config.yaml
num_key_value_heads: 2
positions: "learned+rope"
rope_fraction: 1.0
qk_norm: false
attn_scale: 0.102
bias: "all"
init_std_up: 0.0361
init_std_down: 0.00278
lr_mult_qkv: 0.5
beta1: 0.95
schedule: "wsd"
decay_shape: "linear"
z_loss: 0.0001
MLP neurons of a small language model. Each row is named by its layer, matrix (up: input weights; down: output weights) and neuron, and shows model dimensions 16-143. Each number is 128 + 32 x the weight over its row's rms, rounded and kept within 0 to 255. Numbers have three digits each.
After each neuron's rows, "fires before" lists the tokens most often just after its 100 highest values on Wikipedia text that the model never trained on; "fires after" lists the tokens most often just before its 100 highest values on Wikipedia text that the model never trained on.

L12.up93:120107136081175098144128073083137119124112144156221186110124113168092099091096131141153131077106181084105136145220124131167147159126111141097210108107085144153109117114145104139140187149118097108165154105113130142121174120115108114121152049133105111099117106135148117148107160162123120117142123118141178118087113124177136152142159073099094131121149091080119186144132123097104110139119
L12.down93:149153111160081123094157079123128105151178144116098102144127135183100106092108152154088103125108103103173050062156125169138155142123129127147135126059117132115138136092129143090129111115086110121138174111108159153090041147132148138137105088107116158135069135181117178160139174136141138119170103130134155159064116127134154159136140120145162123183180195087167119104174144156132092127132
fires before: " ", "ite", "ol", "ra", "le"
fires after: "0", "1", "eb", "re", "ound"

L15.up515:161107165116159087130124128179081089166101113094102141134102117126140126129121162160054111127138189144122134118123147094132123096161191144144124140099154212175074135105134121079102137095126123133103128126133113145107206102125166128155093171128108096123138094109141156071121117139152138137057092095072189081123090166148108089098164148174134087137119162156107152183145142120150066183103
L15.down515:139126158092140120176144089117082137161166101171154032126164105136182146113109151146067131195136108178088125072118163119060135104117125165118081195132082086144088137178151145122142043149134109155086102154049084154083160158078128192123095133157153170115127153173143126146118115117074123183136135078083111167130159147156148147122078107127118097111104096093168125146101131169201171127117
fires before: "0", "9", "oci", "2"
fires after: " "

L16.up86:146144082096128108122152156116124054163129093077153164157158158132151185088136131147129096153145241137127121100169156159064098141102120176099154142146140120118129150095115149058146103069137166098110084165125144134113143075141179163171176168118138103104113101096115106161085143107139135086152113134093140099023133177115114106149037142088160104093151117134129149232092100202094194098128
L16.down86:135141199117078110155122154129098140163094119146138168153133127085142054145116145094132197155123163163112139209122129156088098094150167142062143078141091136126073108134154114134119123068127131110086149112147152143116164104133136145133191174136130100115138146152119154210100056153121127077149122145089126082119104065132089158148177152144074106115103168137101103149127145114137073113111
fires before: "0", "2", "1"
fires after: " ", "2", "0", " ("

L5.up403:181210100102065137120092194139116130094103052113121132122116122156085117109163079147129120149153140161166147094115129133114157124175137104143182138109197180170051125140119133094160112143154130105124101093119117135089114158141112076123138123158133089132166180093107131138135168180186119143096086113094127155164079151120162138120135157142055170098141115142077140081130179166113159089132
L5.down403:182109113101095131073160162085116140154160115142095107173161114121122124109159141133107124154136136211119088181095145047092144108114149098152154134163160166159090118152100101144139094130184114119117138068105097116139081080176144158134123148142086121163165138093090068141067121122181111162133109191108102130083131128143127156128133089151203132115106153133117097097091191188100144132204
fires before: " "
fires after: "3", "1", "0", "5", "7", "2"

L18.up222:079125189134111146088153116103100100099177135194141095141172111080091139121183103195098106162167143126110190113160073147183143092134135079127154130123172115083141144112118157131145078120145097114135183181184136106118172118134123088155201077169126107102121102151080129090147140182123137133089164111158153111088126157101146098082098140094095155145118078136106111112059101173122188179134
L18.down222:077132116173161160145047126090109116084143150161081094148069172155055160114111137147136146176123143122158184148125108130125127143154139117141144166158135169097124098146096107086123133137109117131058098171065115104126115082171171103150141166084094174137096154149121132095152132073108157119152069138135125125105126154103150083099091080105074115176177084152155152138084188085165158069147
fires before: "8", "9", "it"
fires after: " ", "–", " (", "1"

L16.up342:112138175148197170142112100096098116099113139120096176144162072146103147139161122107111099087129134118090135146121077144141162119143139143117136128127113122122149091166174100065128053153102117107155116088142129117120090131159186091104105125150098086133133159145187059108048237166104150170090081122128183141117099245153129100075091127146120146136121094076117155155156138145089166205155
L16.down342:151163161125169126135073116134173144068182164136052145101092074157132085142134137082112092171068098115140195149134078170138178082111105141149094124090095102168079097111130135120133090134168142073136163107138128144123105125108081153090130177092104126138117164151102172061115131150118135199141108095215161137122146123170162151101144103099119103166114098142172162065139148105104126140105
fires before: "9", "8"
fires after: " ", "1", " ("

L3.up40:115116113116143103126083122100054095161154073093073095062150131142099153174153156180158178103137186170122211141126147131055066184149127137117091073125097139134170137086165061121137102102122108165101130143154156084142162180120155155110135112143148137073158070170141145157122074102119149173140148127101146162095074130114131074150105143141146135156092135181102098125072103220102099159101
L3.down40:147105121102200100150184172134065113139168158105140148109053091113141147179107081074142155118119097134123123131101166104111189104149143171148123064201138088077132141049118088102131101121115075147093098122103189158110087084168128178140131106164128102097125137129114142177086127137146081077074093106150139137098109084097125124160188155110129127187139150154138131205118117124193194172121
fires before: "0", "ic", "s", "ubl"
fires after: " ", " n", " |", " ex", "al"

L7.up578:111110136143066124130128162189120141098125098195100128131174122097113132067085148140139131140129150119131151078094054135139091115147153152165140111104150132190136140132113122086195197079126130083124126097157153158188171112198092149209133107136140127116137073058145098130104122130087146167067134107089150125136166180067139148081111202116141103120081075105117126157135122127102153145129
L7.down578:084197115161053133156108094084111078114080140135147090132141108128178184117161125124077139063170102063126077084093138101164125139110132104084084136119108166128132159125105109141132081156132154070131130124122097129112111095156162175178119150128155076132151109150116091145193127178128131157143084151121134173153178148150126110143121133122153116085124152118156104107098120148086088091157
fires before: "2", "1"
fires after: " In", "In", " October", " in", " May"

L12.up424:079146145083138116178091154149133099101124134141096123153135201163138146131157164083157161083134150142151167144112107116152117118163135139096178089107140145104125057142128119105082157123099165098136145160107148116165104111086085131189148121065144214122109119141133118150161102094134124136173172117134133138096160151170158096101126144126162101140163152094119096091215165164107087102146
L12.down424:190124103119165127093165124146163145139132165066083126130095096139163086174127139112126177100154189144078134116150105152086153061120102092137140204144171147108117119164114096100089146079139068133126115151147146112150160132109109149201107085145123111103141179110174082183147175116169168119183153124154128160128128146162097112113076098127146107139098170171118150137079084153151167116109
fires before: " ", " |", "″", "\n"
fires after: "4", "0", "2", "otes", "3"

L18.up246:116143151138141145108092171150145117187138113130103099097118149156083133159142136128096116098173148208116154203144100158163161108115155119100045070217122157124127160165090105089127114048132178103166135155091184181145107107115139112121093163093143148189134116107105093194123182142121072156082148140124096192106081141136150084159174116131127174141134187114140130104129159101094144156150
L18.down246:090072172121142148138094134128107066094139072135168086152152136139133149140139125191122133181107146126114070110168109104121144114132116122173076128136170152122198105146131112193193134219132127145122160098102093089109123146138100133181144135152189081103160116132162142078146143146149093101122180125108171131144163163113180124148090133133109110066170162128120153132163128077078143086068
fires before: " \"", "0", "–", " |", ":", "5"
fires after: " ", ".", "1", "|", "2"

L18.up253:126198097113112167158089109112112130164082192105176110134172141131123180104143172143073118104149104124173082199132141118112102108065095135041069123144182144125185127140095128090114112154159182069088072053119171148115156105188163191142171225191074089129138043091133135100074173147103120141118105116174135125108116093167125128114108153101168101110164109144187187161102149139109179174154
L18.down253:130168149130142101153122153152133114091141182119105148100080092128100130142151120169134103181098194161175105155140134117085207164110109133126130152142154138118106152178143079119112089116165131167151081137122204142122161134142134110053181104124082142107141175140145127128092084137112173097118147113114103168162079160123140094133159105146104137109114193065125069195103088153200080135072
fires before: "0", " of"
fires after: " ", " spec", "ec"

L8.up373:135123127124075156129168100128102162079123134052152122099119190184138159162139097102140088067167167129087052107150150089102148124077084123119133154106124066144145186076128160043110098122100176156160190139123161172111139045105084124177126124152160101127171096074077179137113087052114184134076104161117125121139118164155131129133143132124164122096088095167147123080107117094118109223116
L8.down373:075168046154139117171155107159158114103177173158034132163127136105124163134132141132099166142077126189050084108097099073102091072111130120151102113225138088081138093129169109110141150106069140089128115130139186115129181151138124154145154180158150147111161104162119148126140090129111146139146077073087130144096115131121135121112144114109142133096165152142109138159091114148089142207165
fires before: "2", "1", "0"
fires after: " In", "In", " ", " July"

L18.up372:110116100128085113053154150159074103195119146135161110115168171082155183091154138114170101101189189019131113100125137133072076130067129213085166109125131099164090092132131161119124147107111173144105150139124147115154144173129127139145184126199106095155119090123123145150121147137191145126160142186119087112110126159100130138101066159093135113152092083129073132148143060104105120103085
L18.down372:134116104123121089101096127156153155119099105141119093149168087086128097145114178123172151120164097148122130107097127115091163127064155152148172156155101107147179140071153171146140054145111117162101095143150168110159126188130127116091162117123106135101154069121102147110099031084078141132161174155170123124136194182098100155139125071146103091089128133124122104180140124114181116149166
fires before: "0", "2", "1", "3"
fires after: "0", " ", "2", "1", "9", " |"

L18.up262:145130095087179084098169127128128112139131139096132122149159118154151080143119070155091173120136127098118110119096119142128179126132125093112123075123122198131139128141135145148089082104160173134098146136139111091125167142179111092070106112124139047142142071124086101144095137107146046155116118103075090118151129154087145168066130177154151184104095106168102149153131079130093122105148
L18.down262:140084133177096125085130119162171127084148096143088135120185128156128173111161111153092066142128161185150133136153112102095141104164118083131152145146129147137130132125157112133134098121134090206146129148138126122127084135088125190111082128125102134116151120163108143106120134136083166170167094153103098134081116081072107076146193163093130138118087098153065114163159131109171095103064
fires before: "1", "0", "2", "ant", "age"
fires after: "2", ",", "born"

L8.up152:167140145117105115180121161181082115161092139143120123143132165179147119121107164115132151144118175098132069128133057093146169056155170137116166141136073102171101121088102087061146132152140148133132126126111136155113148142122102152155140093156177114059121074138109132111064191106065104127060114104101121100113103154107118167137120171149145090151104148153109164129132169115071097163184
L8.down152:187128120112049142154114183089139124161165112174067124156132146139153145159139148092085166138175172115146114113102149104180172092103125112083139087163093115156147102125125143094119102163104102153104137086115130141145121105133086198142074137137130101088145096097102149118111154149160108160127178136089142152081143135094147143166165175107068108185082163148107185098099156133055140063142
fires before: " ", "1", "2"
fires after: "In", " in", " In", " May", "at"

L7.up683:150130182115132165167110156171129095166109146132133147131142130116083114107123206169144152074077173165155163127174125167097133192119095085093125139102144080182081098154116156154087125110161156083219170114130149144128122134133096164167105094144208140139151115150084119124096101098090098140196096127168116161158126187109091163172136160084077102105138144129163124123138147109092092124201
L7.down683:137196145148125117076142141111108209141134140126146124194113134193146139142126103093115125117096130092096104189177124186124106155152116149175102042171150122187106130129158158103104120090066093141102141139099140080093144115144102114134088116121129126173096139089139137118120131114151184116131104141136134118121181133128154151077133067138151180138118169167174093103118152108174110111137
fires before: " ", " \"", " −", " U", " T"
fires after: ".", " inter", "1", "2", "0", "ts"

L8.up309:145172143142080156134133183100122069120160113106149176150163096142146145108151139099123136163123171135140096129145079169120178081151115125182090157127096083164116173132174171127110113114129134103121117107151158122131151117156118160162106082136116064115113108121081085189137153114112054139054135198129055147163142164119128090097136207099129134117079116142107079119143078133097090158093
L8.down309:108143150147082120115140096085118078108186164105095135132082111153149109142155176141069148148157161112090101070134158088110138155104162120142112188168103139168158118122141113177095108109119141060104134038113078135108149079168109146139113093143046087142132111154117106153086128136075177190152101114098123173113111121141125163114149171171140110124149126119137080154084138138096116185135
fires before: "2", "1", "7"
fires after: " In", "In", "1", " in"

L15.up387:074179146103185129179077165132114091126125130137134100132125134159127148150131123105100100126158205153186078161136105134089144088108101098064119153111159206147072097132128145110133133088123104086093145146102165122114114148107189126160184141149134105121131109133059139118088118133145143178099126163170084132121093148138118087155149130124170117094078083175166113137129076151136204143109
L15.down387:136160163109128121148150134124125141145123119118085058210150099122132076104144240147113135134087179163146101161172105112097176045087106106087129132138123121111067093188126145140124098134141143121171065076103156128079160109129100146142134147118106064133161173076097125120100140123079157149096095108126081189153166095116179119137145132145133125096143081142124128125093081141143121119058
fires before: "0", "9"
fires after: " ", " (", "–"

L16.up528:111098093110157067130098137144122120103143145126103160089057077125151160097074132142143147194184127111100088182121139183150096119202082135118125133185054183174115153095127115147118125153119143213071132159115173153053098123133081170100122196172125131128100118126156109152182096139161111120108136126105113104089075074144131124145149159149076158082092139095110111134069143096180146118123
L16.down528:140112112108200091084166101147139144122112092216139193111057088178135179160108133194108150173134128095163161092076157120125155139105121197144069092122149116068134100099097126170153112155107051154135127066178172122086110097101086091119085168109146121132169145092160140137101181136147140126097117138148126146082141119122141165138174123130131105142191112141108104106102193127079107110155
fires before: ".", "1", "8", "5", "4", "7"
fires after: " ", " (", "1", " −", ":", " $"

L8.up127:152159153138120081134132075098159190131137104131167114158114110150149064176102096140067140106199110127124111058131106108120071071156107104130101169092163159079169115123145145120086163095128115152151108151126185137105113140149156127142189129115128150148128137113139098155124125179115135128134148129161125092144132128127073058053166141081175133167120134123108150166096134096155146193160
L8.down127:104161173098140086102164123141151148107149205067198073137151109147133133118076133177139132147097091139154105124142132089120134116114141094102204163139110124129104113053111180220048118100073139166117120120081130150152087116164122139141159117119185126119184110127166162097121162099105142171149132107176177136118115114125115079126113134149158177131174110166146071173119061136121160139110
fires before: "ing", "ary", "er", "y", "es", " at"
fires after: " stud", "ib", " comp", " program", " ra", " p"

L9.up639:130110129139122200094098062162123106139134104145134160072146113113160198127141136160096096120125083172105121146146124175145198124135170143132083120122143082138075155115133131110154029097108095144080130055167152114135178143189133098088156134122062132112152145126114152123147145132082127136118146162172173121073070123163150214076171170150119138115146094138114136114138112138089109115110
L9.down639:163137136167137114129133124085148137091123133146133134089119078072141118110186139077104208140123092141116094186171116144138160115093100135150120073084154110143121180124155104139116163110117125130135143086160130117133146078110121121176121038121122090076132130179119153115145156137122171210126190089195101147134095089154145140071134172119011166135121110166031131211078138135114156091085
fires before: "9", "1", "8"
fires after: " ", " (", "born", ".", "ant", ","

L5.up185:156160127120109146091119190139055120109159111165112139172083096136134116079132090113118104123156115168104142104215150042154127143148121126166120131109131182112038111143132153141094062163143134133172157083151136053100182127126113117132154078154124145179184128076150097124133137113157118111132146135106141117147092171138105191184083118183101133052149130107154217131101144170149192154103
L5.down185:090120142127098147104123156103113160116133112160112093115095128165092121134155158173125104107136086140178147111149118132133130113210161130169156114165105128184091156115105120095154109095091097157108137116147080118166061115193141187126119133102151152092083133151155067072059136222142118171152102118062147123099082130109110125089123139139107074152153139165132164088088129128129182132115
fires before: " "
fires after: "2", "3", "1", "0", "7"

L8.up489:093118128100116158087093189128163129103138115105115142122095099134156159090155145107101091118125132130142073146124209103106136187135145105174126126213152133116093170135153116104105089083109092090133166082169160163112112141096085167115106164142123115100162117147037152139137137144129168174024123150079112098182192135151166142082176150087036151066115095165171142070103081095105123125141
L8.down489:123188100098155212102106148109114104137223170149131065110132119136124099110132119143089126116119140145062120066159194086127185119077111134106140148072093117090085142132159078149142137118084138102150149133131121100081121092151079180119093147124120124165133168163135125122119171077115133118150131121140184151078182177130138132155096134161179082141111137122134125112166140156135152194063
fires before: "2", "0", "1", " ", " the", "9"
fires after: " ", "1", " July", " March", " November", " December"

L18.up32:113168174142137166131142091152092134229149113119127170118153113197175136135172100131143133155129150154105144154139170134098130118146158116129149102061070162126163168114149136051121143088098132108140108234116154160111177163118076113156105135182140146110140072128126126128184089131166110133130143165104128112173109102128106135102104090111076165103108126147125140152128112132129063110146
L18.down32:157110039099094082061191111101079119168118142117086128089129147150117130149173144131123182156200184185092127093111114139134132090109097150108090147152121139148143064097144135137160081144082105158124136112122121172103166123139067167145140184154112131070145109084168183107136117132152083173117146156158154135165176114126137117193157084119166144076146122170103114123146137146130107108131
fires before: "2", "1", "3"
fires after: " ", "9", "–", "0", ",", " January"

L3.up346:081142150072110151168141100140127165157169135165152113164091138105141154215181087100139154137129140175065145155151149092134129143139146113146129092138133126125135138141098123080143122103141131058089069184094150139114164086071182071122126078125161075151156095118116140191106080135126148104044181112107125129093086147143154168126146109111136141090095143122158122113120142099163136200086
L3.down346:146060130112105125093190174182105113093169133142125165114117139134157154133126163194069126147138059145093099138102130168146098113134134104131041123136104083103118147120103117128155119100115096108090117131074087078162153131128127196172095104122105089152126139178154129132127124122154114147115106126160105116094105148150162171119226142176170156130112132123155101119126089144141109137069
fires before: "9", "0", "8", "1", " |", "4"
fires after: " ", " (", "\n"

L15.up105:121137193149093134122077135135212127119133106111175121103142160140213187127083206137138130156109137127175154186148079139061054178141117194162143131102126095113099121085107110087144132130097103138091136119096096036108101100121151152154133121123093115099132078099097133126139161186175112171131104115095143139136163130145133153092140087113163158114140115115117118144097147085144123131054
L15.down105:096119173151111152057091116119106147124149104111165136112127130110169136168057142140203129144164161141145149114155127152157157068077141154083049123097097104143101151163131143083123144113079114124097130138138121085154116124103147095154108109116126101202192168115133172141143113129116157204088135155125102082106116070145093143109186180100100108117092131167142083074089134144136132120080
fires before: "9", "ird", "ing", "st", "0", "8"
fires after: " ", " the", " –", " me"

L7.up59:128126123156152153095136092133093129133149096141177186078172170153099175119160105145097130082168164095122101147105141086160080084129095158153100117100108141108098160082161147157138114117101128087166173167141170137092082139099147123186102169165186086076152087118108152132133089126125148138149145146076103069138111139144125132149180131083179098151107116145185141126069105123061137227132
L7.down59:147165091119132122098128177168095107087131094150107136150078097125093171131090097160101129158122144110150123173100164121144139121122153152095119098118152140132131160092183115150127138145115117125111147129156096105142133118102102255071093178118078131079060190116091177111078085113108136138171120134131082098119070107123131074137200151106157055133132106136186141154077134179137143138103
fires before: "0", "ey"
fires after: " ", "–", "°", "ur"

L9.up457:052070175119132083175162136128141098131121116114077168140148126131175138088113122098195157089108162072088175096109142147131123108106231109188149101132164097187176115106152119128101100175129158129177159148125114143125083169136152175104108115123094104099078130090132094062173147132160116150084120099055167122102112139160107141119134131104071136164089143129148120137085093121173139129126
L9.down457:118070090128113112133171146092087098184115113177114137069144105198146122133129103141113184106133068099117140153103133112154159122092164119091124123184088069152103166137122146126129129197137093139105150136111112101157133129110172121082084089117150161138093194130192134164115126148058095081128173124114155150087125113119103144181185076155084149199090116098146126147073133100124152130198
fires before: "1", "2", "3", "7", " ", "5"
fires after: " ", " on", " On", "On"

L18.up745:077137204120133123140080139109150164141105080134096114126163110147153120111155125113152096098110125100140194050104119106150103100113158139115123058113111142103081142178170081166191143179145187104096133166161142141127074092104127144139086173114165166147155148071133058130173142102121105134069110132052097161104179127123149135116077151143130075102119084112099087073161099161085127114026
L18.down745:142146088133118109127151088150121053119173085090153171072149152133173110140177193108141126135069126128192118124129110151154155157162132105114093152119118141111147087095116176163164135161122130128152146121115173065107150030104137092155155091117113147108099137120135163099133141147077149217137144142155089111126180121060210123100175188111122155169160194121106178168102147111147103072138
fires before: "9", "if", " "
fires after: " ", "–", ",", " in", " of"

L9.up204:119057161072126156165167132108064162118144087120084162131172201091135133091121090083104120145087167137090070103098093076161153144163119164035119110219145121080116142116059141137112120139148138096126202128144127129137096138102106154129091162129176105150131112107098166105167187162112134098111190087050107108091137115135127138114140148137118106186093103092150144119152104158106111117107
L9.down204:134149118131132121132123155149100165144129149154176123120132125173184149123088152132163150104152083103094113148130112097141131187144151074132130129135090090144190113085140125149126108139111077144070114154128118144150113141109122184172111128080119112102128087133141196097128132120111076153074184086144181105060133152096121145181090142148139113161145125127123129116132124110099159136160
fires before: "1", "2", "6", "5", "4"
fires after: " ", "On", " on", " On"

L3.up315:021111141093125116167148098198103116114089137163074144128205177157130116078145110129142154114167127085136132085111132136117139117180125086111098160172094098132142175119165116143133103148156117125181088081071174157134157111111115134150102133141142097119126118102135069105095086118096159096061151155090145154100075188149120181172096124158140173086103087085108135120148153171071094171148
L3.down315:101177103172124121092140104149146131141146069088120132110101103105202060136129123143130179081071090127155074106113139130161153136125146140101168165110116084108124152119223167178109138155156095123120117129104141127144103162147147112113147129114107137122053184134163130107113107176089105123167134171190158157075119122149146083103132167114109174143120145111091101187127141102122082063067
fires before: " ", "ist", "aw"
fires after: " (", "-"

L16.up565:148162145144112179198132149174133101147100166118075179171119087136136110064119132165096095138103180095099114174117167168126107163191120123099157120137202188088125170105131098077139133117130139170053082148111116133105184132174164154129167122170162128112155133111085158134053120080067096082045142077152122134148097150173156122077133139133168092085144131189150139172141138089132157125069
L16.down565:172118119096184141123111122154068084107150115167150114111159087085144142115155192157106132116147139169138082197139102097072107135105100092134126116150095182143134126160090057127128087130170133147117171103209120116100132128119144148152177176172084125142110062135114122119121105143110120142151191092155072144119155113167107085091152136102171143065130146127206131147097203105205093077087
fires before: "0", "inist"
fires after: " ", " (", " ad", "–", " Ed"

L18.up374:116099189179151171120140119148154123108105106136134074138184046082080149116116103119124140108095122178104101142140073123162150177084111114182100117142116159123128134168087102162098047165105087196159163166107106123138141127124108106126088133142104020129146120089100081091130212070090137157154103163139168141125144131082136132078137158086059142136132057125115134082127154105144119113115
L18.down374:120122121127165157164116173085140147114108239057138071095108079165160127092131098141091093143092100110148096134107064126137144131152087098136116143181138169133145092089135096116124103145136129136166175149108134168102161177125095136114054133086135068083130145178109102106165170105180145143166143088083121133122109095119192106142104116140061155192166098169112157129109144106122150137164
fires before: "8", "9", "1", "7"
fires after: " |", "1", " ", "|", " (", "9"

L9.up513:137114110130141165109113192097129152093103103096153185161198167136155134113135195159152140054193137138130116118164131127183150129085179108066135095128147105095140109092149093123076119146128139111152194085082106115120199100127093127117184040105124170151115088168136124148132142114090139117160126074140184151090169155151127124149070169143150106131118182112142106118107107096097085139159
L9.down513:121120144126143104098140118152114091119102152106113157190100170141148147126149159155126162112133112132119107153134123156135142112115185110040154116139112056098089069130158122110060112078139093130133167078059136086126167126152096143133156112109114125122155139162167156136134191111121165117140147093120151121114130166123148087209088092197173145147134149109117103153123126148140068166143
fires before: " ", " +"
fires after: "0", "th", "2", ")", "1", "A"

L3.up384:118148115137104130134159095131112140144140123145101130103116185120182105133174121140114137104140190115133171201121132120152097151118114176047075162179122165156119154131124130094133152082172135096083208107138171119091112126085152126189124131132143061086132108096109155143049102129103091090064114172127036130084166148122176113153122143146181118096135112099142139088067122128075129155140
L3.down384:158110149180074090162200223141110103119167161120163110167106113168099186167114107112123109150074165136166158175133135057156132155155079083132075113149204128102107136058124131159088129116151141143119138162126174158112086125190150182161087196097076092089079140171136130127102127124132135151142134132068090117073104114147118076129210109108120131111128143122150152155067082142128192163108
fires before: "0", "5", "2", "1", "s"
fires after: " ", " ne"

L15.up667:074143155117129115163120181100149117134157128169138168092134181134038106124118100144143106176145109136103127133124109131162175112116103124102179109151098103168146147165189138206169095120167065100096165139111119184130157113148089126117167156119115097145105104083125059116108128175073157152093091134143167101169152153099079149104120138144103159096125012211145167117078116133113123120095
L15.down667:119138093108134088181141114127082159106140206098132151154074170171107155063090093117113100117111149153147151081100076110123147104122140200135053155118096199108130155124118095140118129092107090208141076154072124108144122118124162140096114124078096105178203135153079167106172152099086116151151164107183151141155136138144138181101059166108141157191128106146104124128152131141185123149086
fires before: "1", "9", "2", "it", "8"
fires after: ",", " ", " (", " in"

L9.up136:146138177147175118126155111092161114126124154036103018183079137109095102123101087183148099125144125060181144142080103122087130097135118113141080135100069087096159176113176178142135129135114178138172091098133178124103145150099096169086121112178137154120202119172130135167100135162119151072177169096142184099120112140157141067103186152098115120120143172149092126124091151105123143117205
L9.down136:163123074162084133138182128143081136150142175151164157140139138174171137124120071196123159112129039185129073101098099118115143159093151121076143108134136130127130151125138156174137166130136107143126144142118139115108098078133140127164055117163091171184162128155130117103084167147115121142129090065162124110148072171126169156113093142096091121116125213094197088127091144135169095111134
fires before: "es", "ed", "u", "ing", "er", "ical"
fires after: " pl", " r", " gr", " te", " comp", " fin"

L3.up745:141125136067140144090097133199124123146088171111092131125136110129140086070152198130125144170224102141122134124187069160098096161135121131084124197141124096161074144196113156157123133146108134104148110143094134196076171092119111105100126068092142117143178139085154125162102113102094150188059144176128139190136105122114064127156127129111172131122134125130134108114084166111093156201159
L3.down745:126095097145157114118145072143156141178118025110131131121212175141094160191073121135107127113124076145130109087104137076166139134145106147101126160179145177119154189136100085146107084093166135105116104149120080104113095185119054167172129133159151146117143072136106101123128144132100192141163177109096095119077196074092147160135165105169172115146086166157143126186127113146156118067072
fires before: " ", " Lab", "ive", " L"
fires after: " ", " \"", " (", "-"

L16.up47:125119174114101163128151123144116112136143111134136110121149189133125159079093111119188131111128108111127159099117096171065060180088123125162181162171168145147163156163159125104092124103138124094070120182172104157116168092153146132202090111130137158118128066146107190145141138139157180100155140128143139146176117149142084112166129089078112219146153095129100149155150105156121105141141
L16.down47:054107130168080099140127070144104155166100141100099141125183134163150207171158133115116158142139094139131121121120070168088114134143169150076145104104130152117077134153147115136147145112103143091087177159163154170144108174103118109185097106122123114125123093127077172134072125111186156117065106114158135090161200155134130147126160150082157132104180105171146081107168144098081106167095
fires before: "2", "1", "3", "5", "4", "0"
fires after: " ", "9", "–", "0", "6", "5"

L7.up258:108144147200125080132130150133075088159114108138132130122182044116100124100172115144110148131128102193130162139160092129132139103199211145154125108088161134078158141105146108094172117091145162124151107151114164065106178110137127171135113024124134084096133073164099138138127070099102133159095114151115081120117129143170112169142157186126204144120104098132127118223116113126159113144110
L7.down258:131096073091073131119109154125124087094174176122098164169156102162129199087187125161083105151176133132138101132154093095074116061106078151103103176135143124172097108138083106084162097134096159077111151069138115167095093162129145145190093190129093075134141180168128193123096113193121136113087081096082046114184154089120107147068163159153120086128143138138137135125075107121151161180145
fires before: "2", "1", "oy", "9"
fires after: " January", " December", " to", " August", "″N", " May"